config.toml
num_attention_heads = 3
num_key_value_heads = 1
head_dim = 64
init_std_down = 0.0
decay_shape = "linear"
MLP neurons of a small language model. Each row is named by its layer, matrix (gate and up: input weights; down: output weights) and neuron, and shows model dimensions 64-191. Each number is 500 + 40 x the weight over its row's rms, rounded and kept within 0 to 999. Numbers have three digits each. A neuron's up and down rows have the sign that makes its largest values positive.
After each neuron's rows, "fires before" lists the tokens most often just after its 100 highest values on Wikipedia text that the model never trained on; "fires on" lists the tokens most often at its 100 highest values on Wikipedia text that the model never trained on.

L3.gate303:463454555456499472538486564461472560449494556483538460499496419452518488467498495569500492467526437547488467499576528485555550543485468528526533549492484556507543567495490493522492474465448507419506449510540603527527512527512479463510585492395499509508552468542420444484512489501519460552502502444494478548521530521476494527506501519558496560442505502505533548522484500480486508509432
L3.up303:366477541522466544558539491500483570501476545467583488545518473546437510483486486499449462551517459460504481485458513522494503454450557506469556497518436511534500513498521458482555567439494536544541496474483551523470497527503508520530493545473512527494541528485513449529560524464532583496402528509498509508396497533460550519516458569506485452470480527517496415455499492507519460525466
L3.down303:496488526515515471486471530513498462538520451472518585499496435478471492455477473497471499520525521497559501477464527481414492505479473512476478535475539513475513529536474576486486505510484473468496508486423514566577512530537476403495525410443557480564503474510451455557456546555479475550604504442479550549447459518407515530554566466409526403419516511543558474488498462525475519509390
fires before: "|", " as", "ish", "en", "0", " in"
fires on: "ed", "\n", "-", "et", "an", "8"

L7.gate368:507569480564535477496523519438484514551453444547486523517599476527519437504475506504495510566461490476514524520526479475515543506465547480443482543460495451429514454587562476529433520521578488540598502528523535476500471459503595506518494467471472486520483521464464524409530447507504452542540500443565456520519543472521559499498452493491514447485452587542527488522540565444397514518496
L7.up368:538472511559494449524440564511561567398505540517518539465484510536487472498482531565429552455483475480513500554533483469512485503559536535542563535493479520514540547511495474522445505560531449446512580505527478528451489454519503474529414601460493509495487509468453496519537489571510539482477509476490484475592526486484509514509486531548492530495498530530531529455494546417480519508435
L7.down368:480422457450494430505477616519540534489542510472518600598539531440458445468552487572499543476456524544531520501529497486523551499505477473533414529474446520528478445525489482502486502519538507486491514523490503460475451528483485514565494495421526542476492474476540460434476439515565513580472540481486517592535483463510546505526533488511524479452444519530463472497531611435506539464538
fires before: "ent", "id", "ual", "ter", "es", "end"
fires on: "on", "iv", "ar", "am", "id", "ep"

L3.gate384:525447490558568533536498492452454570534490530529470498500531507516537513457491557528447496497459515411481593476550506498501445543535539562428524535540507527436489521600476445506547463506521607533516470470432471478518534489513520481488510471442579496451494527528547521484581567496470561505461498415458477529538442523498459459516583542461521475474456576472475510462466475529559531440540
L3.up384:536491499517440506511524527449488487477477478539441535484444489514499495579493523533485495437528500423460508455551588495506465547503499459467495503492443525452451546528493495475455473518468521560565499585472540476525517518461550569488503557498618509465510592451508477517483501530500451427416455518445514492537500446441492483486609419451519545545491432505475469483522530484451562527498
L3.down384:550452480504505519441460494490519565505558497475510471515464519468470496497551546477480459451493538506515411475522479553505500513506508458471578453550522473532471474585416498477466564477411463486508463498490403542629461508524495498475443503539438468408423489494508500467563443479539520538502549556457533548516455392473479460387515485493466479488504515454453485440457509483524490541457
fires before: "s", "he", "te", "ts", "e"
fires on: "et", "'", "ot", "e"

L5.gate469:545491450532480435507562455534554533496541503489497507505513520529497552500500542538494477472452575526477505513442539560485532533453512510492485515487504527459541503534476487536557503497516511468488546483521502441456576456479472479455566530489522473448478569488471473519479542464465504464488534512528517580511478534544481526462560428557495508428515536509568435447465539478465445467485
L5.up469:492543540524466480487522438512526492460412496376594511499444466542514502470452506584493463529494531515480501509504530494465508526571481519491538528486490542489502526466474501488535517520453530491496452496503563527549495524457471465448464464574514446567468519605610539463504464505506497549516487457450535526519529543463512473556500517490528516481502529470531519436534438506465518544528
L5.down469:533556558533565518549503447528578539570460495520494510535444531439557540457512437587509536518485483447545456521495517517496460511465510566471504529492430499559445520536522447504568554460532482579499518498480512481548472464511525477464560502470533517471504587491507572510491505529495506496509419509445518443452514528546487573430426475442454468493443520486575542559451521505565441573547
fires before: "s", "or", "ion", "ist", "at", "ter"
fires on: "'", "ot", "t", "ent", "h", "ast"

L5.gate229:440491490554466477487455490485466509471492503486517478492463506549557472499508486484436510477408439439521517557503530460529515550542431523506502439451451474532525497490516499488562523556517609495475490512581595559507517459521518466545518465480442476582514492476453554408457471549510426481549517579489470504488471515502456552469550533475467490501435455499466474511552547451432531486542
L5.up229:498519527527479446570541502499442548436472454442443508506516496525503531476472535490543406488495477457484485465522472486565518453520520501454429470494448497494555497542449534561530437462509499555539485515469480428517481514446504492515465446519447521540566514479546514516451451475491485532444477448519455607402508515538519515484572513455508462492478483519530550446473449481492531462473
L5.down229:547523500439488488466517493489498565460457439498528524503457550493539521555490556552547500452547501488462521491494547513432483496523457527542459517429418475471573498498497485567530468456498526592498508551462482515491550560514491538526482483470533488487499577579455594434392498533437528578527470448515484431472465528437519473483552474435513468497551549467525480561470491474549569464461
fires before: "s"
fires on: "'", "y", ",", "ile", "u"

L3.gate104:577497496542419553491471508500548580523464477488421480521525501562486503480511449583447470479529513412457566491554450466482492552487477578495540544451431524586536515481511469434516465494521520523584515550512543538533473462492535553467491537487508547521488469446481489494490532492520470430538510383556441509500570493503433499442578484528487496448545520498484496523527484469466499483565
L3.up104:463452470489480495493560520511538526507543509497480513508469462465578511581522567517578465471480449539554464497505484558546568445470434496511550535494481484516560501472492525515495465467537554468471474534548453527572536545525500466494533480471502518485492574489433514469493527476513504503462536583561506462504413510516506399541511526595480554435546442485506497478523581493601467502458
L3.down104:521492524496522467530482504533511510466526426493491427480547566437444494438350455492460484554526467442474517495502556538481523548495522481490529518497497508552551504522411478482580489433510563500550500529496513540480453486517508549555523486512464544571574555486506550473521486482518497453524467515520540588508441546506427537499466526439500488471459573492549478494494468437501591486569
fires before: " not", "d", "ual", "-", "ely"
fires on: "id", "ir"

L5.gate456:506524518592495497532514472506531500477488468463466462515470494501482545459472494551467453550478542418497483519502453519542493493440504541528441403448531455487534531480551513571464458510519487481501604559524470448517475471523449502460445499533474368471420524514520526525548425548419548431484450459429390487520523507539505480488517493567516516531435445478532479516554536542493430414542
L5.up456:485473506518513467430516590494472519464523513543432531524537512474566522478478553534549554554483482561525455497429471509541535433544609476539501500567505521454495532533520512503482510434453513493586539453501414561467566491525519429503461424564460457465504540485537517485502483456533446508542511504545462463472477522490519510498460506555470568501462488472452447479553523577477459479507
L5.down456:469526550552551558441484504496467523509429452539525462487529444555417481482524577442512488526463551474504549520479522560488471440465502505452467519518564445493475503530532506530496485492556453457499449568496513526456486527447525482484484496506488463548426498541458496532565496501578511477530507477441500521482452472498499551550531484533485573553501512538501449489556521470526463485460
fires before: "|", "\n", "as", "ion", "es"
fires on: "x", "|---", "on", "|", "ict"

L3.gate112:530519545445465482495447497501554493539588473464526438494536443535552469596489488487440461496523462481470572420532555497453544505480524482515571509414505430454431486519456486468485494482484546508557538518548527435527471462477492553504509444519521442463473542478480508559546521522520530563520518533537389538549504543558547526552496551567405504511394548465482510517507524488498537536448
L3.up112:511481544480485448508551459496486458493510489481498499494476392454534426509511542488362476455485502521492530466486513506497514480519515426449525434482508485567465540510556504497453502521542543478490450429520501509506536577420479564460473460529463504564515429453494476459510555534542444500482454551516507541459531450483581501497469621574478486541466509505495505468448530463482461538497
L3.down112:590548490504509605508450499506490408431490537497513488465471418456511436457467521444504577440439544486501465545473513549442510528407536512449508464511470502515534439486509528541420497487483479453487555534532468554477476551440515536484481473488509501534466437499453501523480491486463505484526513538507508528516459469467543489506533499431457452537515470607488487456486578474443481459465
fires before: "\n", "\n\n", "er", "g", "p", "ar"
fires on: "===", "z", "os", "ug"

L3.gate109:505508558543518462507503543544450448519478498518514526515446535523502488486425546512508490534530529572465491507499535477521442562471497518556469439492501447550512510443509531472493507493518392466508528463458509453448505441519544461519520531544461513429516558519512532487471481552449465502483437559518520561457547523469481537445585477471597491518504471521507436511523470445476530520535
L3.up109:488536545552526494481542499464484520514533500505464455528472544578531401537464541467496419495468479527493494504490520546474464486517534522483610505503538500560443549518461519437452551509529524536509430498405504525460544550422516531515591478480573537556531468513501438495531510550478522522545488481453465528530542478471500495436498480529469453509581480492523579553543488527511527556398
L3.down109:530511470500496497481477409529551540493485500525496529472537521466494510535458560472537489547430449509498501541537538549489562470516478550499495558538428444501525506506530480489543438476517454502429499525576421480506454472500566565444488493521503475551546422438461449495517479532528435519625479560489463557502414481426505470559561492515515548459581543505482534506506457479455539532504
fires before: " ", "\n", " c", ","
fires on: " |", "ey"

L3.gate390:487518438461435466492519460526551476510541515487512475511504417470501473517552432542419470416464389483457533537528514481495574470477500445548469473458498475425450470465490482589514468522564502519454532491512499509525478526475432514555588477467510447484453467519487547524516489452485509441513498570434496490583493607512506538469471513489428497541428504587553546569487537496489567533509
L3.up390:505524568419460557585492400458479453457528556515488468515459529459491536573551507547497540543494573549499534527536471579526475479520499424529526550512582414551465519530449496561487517403504562479523445558500498506465476508575495446559479454472503507541571547507478507489456477510481485464533487461536484516505455515502468490490440587463473488476493530491395471561516508497467522525490
L3.down390:454482564451488574481538454578480569487517453408569474595520514550466521551487491448476495508484549514525464479528438585438512451492410495484450481557492512474488447501499469546405542505471552499507511585523457537483525511464424556471525424470423438504545563582512505519536460469510504501473498518461492511572549458583471496506528500537442483530462537515440503529562478516526557481533
fires before: " States", "g", " King", "ar"
fires on: " United", "ug", " at"

L5.gate195:584556467559431471491536501474507468535555496461596473482561421564503535482526515436542554475487511486514490583514490465485574450500522491474443493464475544515549446508437494547500468609547495496461437520515487534537513494436540522585511432492526548469463553520552513529561486482481492517425518472542466522482438516441546490467416489475544471508450523483525574455480480550478543465480
L5.up195:552537529559521548510521435506496553461546524501465566530531526535511495522478442460492556460451563473478533479486479531510465437494480530462433453495533473471497525372584567449377458540490583504477427526489448515413460496581544536512516537467481525454506592437445531514499464509533497487448525488524495484504528538434503470540539511498555506550547531513479546496486430544476515457515
L5.down195:547515452520532464520475504539429517521500476500510449503446490429537519502527483531529449463455480440510518502411471500502452547483468531500547496529551529480517506491481435507609463500530478450608541460484452487516557541528487536499418529503552439559462530577513554467475529530441469534532473464399555478530467508473489495439506473530498514511461562408437495449462520479480506506470
fires before: "al", "ed", "es", "e", "ing", ";"
fires on: " sever", " includ", "ress", "ers", "us", "anc"

L7.gate361:510446613542547495536459473482528550503564535554561540525444458486505474477567493526388504445596494562465531424487435510514509543475516467497508472492505508549435576448498444513482554555524525527497451509474471566476479492453545467538559574453592480483441540486499536470510500461509478454425586442533422510448528493519546571505492501506585534474566482443505540533487473495477497500515
L7.up361:489487407475418479492528490488541586449525495549454495530514497544505501483531450489529526463523534448504437540591527431519497506460515449494573469490578602537485531589528546511520394507498469473474471511598483543481492506560516459465545533537444539501527468524516501531468532476529517490472563470561479478502442500530460438522503566439571451496464453517535510504526453517521496473438
L7.down361:474478468436525504471500486516549564552505451577573504516507470462557496455558503504520481544575499449536556479415450559501551456510460479558547486489526440476484567518449500581474533504435499480497454446471463498512518504492550420509498583540490540515463446515483547484485549495541544471577471527462461510468519526474515435508499445549520434454447445453566532425513495531548527557513
fires before: "ate", "ated", "et", "ation", "ates", "ay"
fires on: " comp", "pl", "u", "oci", " oper", " rele"

L3.gate237:527431548490517501501534542467534576487438525510385452467522478490434506456492488577490477515420521502589556543440425514514427518473500545446533497512522492524483511475515501529503517465501533496486529567493509455451495551515478424496468572521582486463573470553430447461514490451527452469526512465462492506503470511520552465471504464491541482517458476485502507558494546538534455531510
L3.up237:499460462532518471511501472479503520490468533570564528537505538462482533475484553478538490466508557503536409457447524549498484473492491448465443524524528508554512518517464494474408500492465445523444418477497472515531513525479527504455509517473490470497516592475456505463545478491453549559494505445596455488497517502536420451416558432461449521565542462446559502464466474528463481391540
L3.down237:497489566527507581542462471424463565420524511595429543479494535466560497553499501482520579553514460436458497469545537517478525517460535517477507482476456505484568516472572532528532466597475574508473463548474522510463490492512498576494472520581473455565481472488531485501480437468461469544481449507504512554468423545442425542501481506443466513533490497465528509498503527522502514585516
fires before: "s", "le", "les", "ed"
fires on: "'", "b", "im", "h", "t", "d"

L7.gate607:560579484501554502522501474519461460441523515529518463470418532530478480508473495449483371457498489524512581550389538562482508482488553455518544463474465483483493480512445452533513501463466457523501468537557575464503456494506420569540526550541532412485483445476533451450535529479533463460511554500497487507478515518478535480522523473519525591472573583480524524488485556526484550457444
L7.up607:472410562479523472535481443493475492482502500464521508479534487489546536530578512481424512479423534474452501482547457548566489506485477543462509450479461490475496518432513501506546457432503532497538553520480519476455474489438557459495442494543538492546548497473476480520468392534493503459556512425506492492564448478481485381480507501509551440553554507500541486580436504501442549482535
L7.down607:504506530544555491589465477501533537485469443535433454504545472518452455463568564513519470506525528517582499508449441506497537492451490425503501501514446550504577443458538539564448476520484477517542540556400537477460535518521499536485449489501532506464570437504619404456545482476476491568493513560506511503539502505475348439552504445561508484550539487535513493526446587460491491492421
fires before: "99", "96", "98", "95", "9", "97"
fires on: "1"

L3.gate507:434502517481485521513477437458469536550548424542467578474563439473459534560456455520442529458511481543469502464488473498483545550454517541578597457389470469483432390491525477553541550491531520539466485500421563477499487484515508471497578455494506528449515506540453524445501558465531472532466478473459462525463457491584505509426524487472502475565513539510480559432485535471489481547493
L3.up507:470531482496464458566484511439557468573527489509528527496473527474537525535473424550507489484498503565497466473459474460513513509492472585507551525472546538489455408503550536592481596528530454487439491485498540508556521489459527509554580449498481515482480565582412448512505532558523507539463476514540560572514536473589472488434441527495521439495491525531490467483472492386475482472499
L3.down507:494515545465432495526504553486517513540512470476515494478516514632507439520412489501460464504465462563471502508464472488526552543447493549528577457395458522516536386439533490507475575480487494509436509514506466531570469497513460505563544495498480493504466534540459299477529541498490495516478498512505529461474498512507510514493496505488494483506481501499488503417481530460530501477447
fires before: " ", " W"
fires on: "|", ".", " |"

L5.gate142:452462454415502475502583543470481484499512459482538516497550449560469486469461577437569454431514509491501511496509501533585488577507574436520440533485516479530504453416521448462546457519523542435458465550487479475480510435499578511532480464527534467494461439568485537464460483438484469478426525498501417493496496538529527448530464504479563518477535539503510503459476420416455466447586
L5.up142:487455432472439445466492387521470466465446502502496518492563529488491549561495555457479551532497473454476497534517501495542514544513560487527470481463483475484547462459500530524575472494523508482483470493532500513411573441528494510478454524544500451512502497407489536534511527506453497518483454449504489419469539517529500520474475481387577489554592476465556467516531477428562620492438
L5.down142:493552461521516528595489454504544494531493472498591497506475488495579549485464446516538423512452509521467479518572528458518469464537499590487448470562523465493484519557426465541541529520446493462467479484551542539522475485554606462433475502508469503512549544459520508541541556476495479472569520473554503521529501477506515488505463469452503521521552488478496479492451501607520534457499
fires before: "ed", "ot", "age", "il", "r", "ase"
fires on: " ph", "arri", "ast", "orn", "ar"

L7.gate163:512530619488430496499541533476498490498508469507559486480540501519520495491517489531507512506511466496487470500491467449537553525430514477526517491484441467499530482460506519497491435558544510483562476567487553486516478529508492517452533474520514464545533504585496534446484493428433484468493460501502433534545546453426503460458539456520514497531557481456440494432468434439463501507407
L7.up163:493499489547405498465538475537517491466546406416515503533552508529423498485520476536520538500561437457499492497546497539414496489439493458482508535486505451525459443499437467560479495486583458475485516456433544544523475518491544511433542414502523480576498568509474522438520518463519505471471510509486490495445484496510524500516481534437514522565440594445498442454484567484441480446510
L7.down163:414518498539446453521497479507501550518531555535564507550613494546439499459490495421476553416492495474541444501487484472469508475483480460523500503523409499527505492418533539544560465504468485539521482480449507450475509554512541544513479455581537496532512523452394569476492563511562524554448505476572422509494482501519468534518461515456501486551434543486500471475505509584483473422527
fires before: "en", "es", "ent", "m"
fires on: "ak", " ev", "ok", "iv", "ed"

L3.gate143:536502502460513476526523512528479453565435455400495464458518506470560501539537467484435522506489416470464591504479557515493605436505484507527475456499466467522520515485509473520506537516493541452484549515452508508525479629482484483454516493470502490506532536531435484483489458475505540474460479549501492510489456537495518479468516464492475489508485442488564411505584457539521484513449
L3.up143:533502473573471488479457475491483501489487524515508508403472438532505444503560484487445518600492545475527467497505562558528455508547536598484504409413525529472534509501450518506523492502489485490506495493513525502560407436503449418525502493449533485462579498577507481527388501502467476477464512499505495491525424449467471488540549435406473467432560584511467442491490498571464460500499
L3.down143:466460446532468562536474546554463546536521481491460412492403538462510494524456490594506518502540526465586531584514559471475441518515483537498499566549480465555524463525535589561473504492477579506466442566518515561502464463533496443534479550527543523544545518477444469510464464479522571469534477484515506508482482505551504539452443543472527435539530504511532557530474501538504520476520
fires before: "er", "ing", "all", " to", "id", "s"
fires on: "end", "ed", " back", "and"

L5.gate388:466612435515473521466510465500569566583460526491457548491478438486461548582511428555553506483435484488481499481532474558529507474502460505561476506431491445483512446512497464489470558495481514535494419494489460536446552497499561514452571473440508512452462457449462537466510477454560515487548397508485478474549511520532535538441492431548569496435550491503554518449543508486516455467452
L5.up388:452496470514492509521620542554475552444613474549481524482519504471500498444519524451501578478448529529510478417470569518479526461476517517512495510495456508523514539475513549536540424508530496549421475452524520564511596413542448494517461460505511441540435530516532521552457567463507516498556447458509472538506509548564577466535468488582531535437453491513558477483476554453454473495472
L5.down388:575447424481507441449539548450478492520474487515486510547539478546474477540531442382497516444465487539525460599525559456461478495529488496562530444540494573497523560502530586436465478540573483473552522544517462465509549522491551469413549463443480461542457487508516461514536521484574403489470549471469534540510461531516510485480521538455529420425482518476511500496486586541482459517500
fires before: " of", "ies", "ation", "ational", "'"
fires on: "ember", "uc", "an", "embers", "–", "ren"